From a checkpoint of a small transformer trained on Wikipedia: 15 layers, a variant of Muon for these matrices.
MLP neurons of a small language model. Each row is named by its layer, matrix (down: output weights) and neuron, and shows model dimensions 0-191. Each number is 128 + 24 x the weight over its row's rms, rounded and kept within 0 to 255. Numbers have three digits each. A neuron's up and down rows have the sign that makes its largest values positive.
Before each neuron's rows, "fires before" lists the tokens most often just after its 100 highest values on Wikipedia text that the model never trained on.

fires before: "|", "The"
L9.down258:135137113117073117143124112114141152115121130144132185132107128142108112137132123127135151179155139151156091120134130138120103141137119140163113097125130129114108136089121198092157158103134106177131126133100091148109075109108126152082128126146153166127146107135143099123096097146149148115151146140127160135148150141114097147123134155090100125090123140148123131121155147123093094156119119107112165136118106162131105093178145150079146127088131139143116131161135123096134102163106096172098099108101162121124120124138110154110162165171100053113118132170133114147175117110128170143

fires before: "f", "n", "stit", "v", "t", "ti"
L2.down176:131155113081160107130147113140128116127144114121112143127100152123179112132149088145141166156170099099118164155134143083153125125142120153123162116160191143117145113119112118095122114106133118098103161089149125147151145160134150156103175111114124160125141134135127096095142113143121113171138083150151111171145091134130151143122133112159111122151082140083114101110120136125096128130134108110132138119085130180102141109151145133142117105091133109125093112105155114102080168180097113156123116114114180121071132102129152131169099124115093147097128141140175149119154110095164112124

fires before: "ure", "ures", "g", "ed", "her"
L12.down85:162197126137130112118154137111120156143124157128162120114121112160156131099096119142104147120106133161136086114097116105129125140132115092087115186155091112108156146103119180130119132107127071124143133087163128102171132118125128132187122159138118115145134182085161082147134105092128115117100146116087139140082107119121152089158112127142123125161114120100182123144176105143154083105130092152090133155124069109150146114112137109103112161118106145121091135155148111125115132133125120169140149151158124110116133144132129155148152150153140159137085103099132116149129115128143133138

fires before: "=", ":", " a", " Me", "G"
L10.down423:165103124125134146116120128101141130118133135125133098126159108183147114141095143114108179168128194096126170124122132104108124163124139140153148139123128145145154146151097141138155129144144146134078101125119147112114125087108161134122128117131129126122150143172165156113141134093111120126083097120166147189098125083130116151132110118089139133122151083140119121165149118114138114115158099125139161114156158098109152135139146156128085166123117116095152132165133155153142169157138140140117117170165089104104141126130186153140152119151174171135127128097170116162106183151156122088

fires before: " (", "T", ")", "C", " U"
L8.down473:142135162128113129109100073131164137090144129145171133108099102124193144101088103127119116112128136118111124096078083141120128113100149157102117098136163146107163147128153117149167124149138177123128115106108142131138166113125162138137143179089127109087115110178122128138104175149124091105164150129120158115125127103125123100143162150123120207122138159151123073126152125107129126101138102139108138163165128124126074135100105099132108081106126104153116152115091117118112090130087105111160127116139134124132165109118146117134165120122124078115106113119121119144159108132106118162

fires before: "-", "The", "A", "===", "S"
L2.down396:127157143144106115162142075136136095157080178083110116145150139113149084109107112082145161090097150077113140174087138106149101136153128123123122104127169128099130148141160166078142133128102095139087105091140144137150158142136127144092137125142130109105114087145126119138152126101154138118136133142129128130125096116138124128148135110171146148129090137104163077174097093132120114093125126129161161105127082139119079142120133147111147103118134138131127107124147128178122120126136140162131130089104112083095148134112128105138182169076112131155128143134102130149155110131130175142

fires before: "t", "ity", "ry", "e", "ac", "ic"
L2.down362:146123138146094147109143141112103146111124102166126143105103133121149129146124088068106121121140139083149112138085126073127125149140095052131134120129167148126094139109114124119094106136142157123134108143120133111114137130120120107110133064097129126111111124146142134160159087138137119135122077136119159096095165128112166117111070121110133156067147134072147079102142143154115145137125156140146120148079102119102164095146150132101136139084160078169114139117130158129110149140167100106138150161094148121114170109139131102103104162133142119159125122123131139148091108141138152130

fires before: ")"
L12.down496:141131138135120130139118155103125117124158128128106118115105107124099090142151130188113113154116098131117140165131188069112100080125136121128140091143094131159138120124132140097137146108120099146101156165083198191159141150126117140130115110150105125154115135129144150163145093138118114096124092118153125152116114119147119156116121127116149088121123156125137093101151139166148172104134144194144102079176123115153088127102151130096102145168108115150144115121139155141092148172119137087134120117070140165160120146153128155124147153152122095126167103162133108121103136115131129126

fires before: "%", "000", "004", "op", "oard"
L12.down330:137124122110139123101132121135130161098118156110129137158149094149080151135125087100147111161085128173160113156100103121117132126119083108121154133054112124131111123128146180110130116129119122138160111128130149111135140153117119094145147114104142100140124134128107177123110149077094150114121132138133165164136136136089130109126170118130094098080097105150131133116141078098137089172165103116105109101119065124145115149113136130170107137101097120097132117110141143126129135142154156165156116095081131131145107106103093117149149093099124143139137129103159128096143198103142109083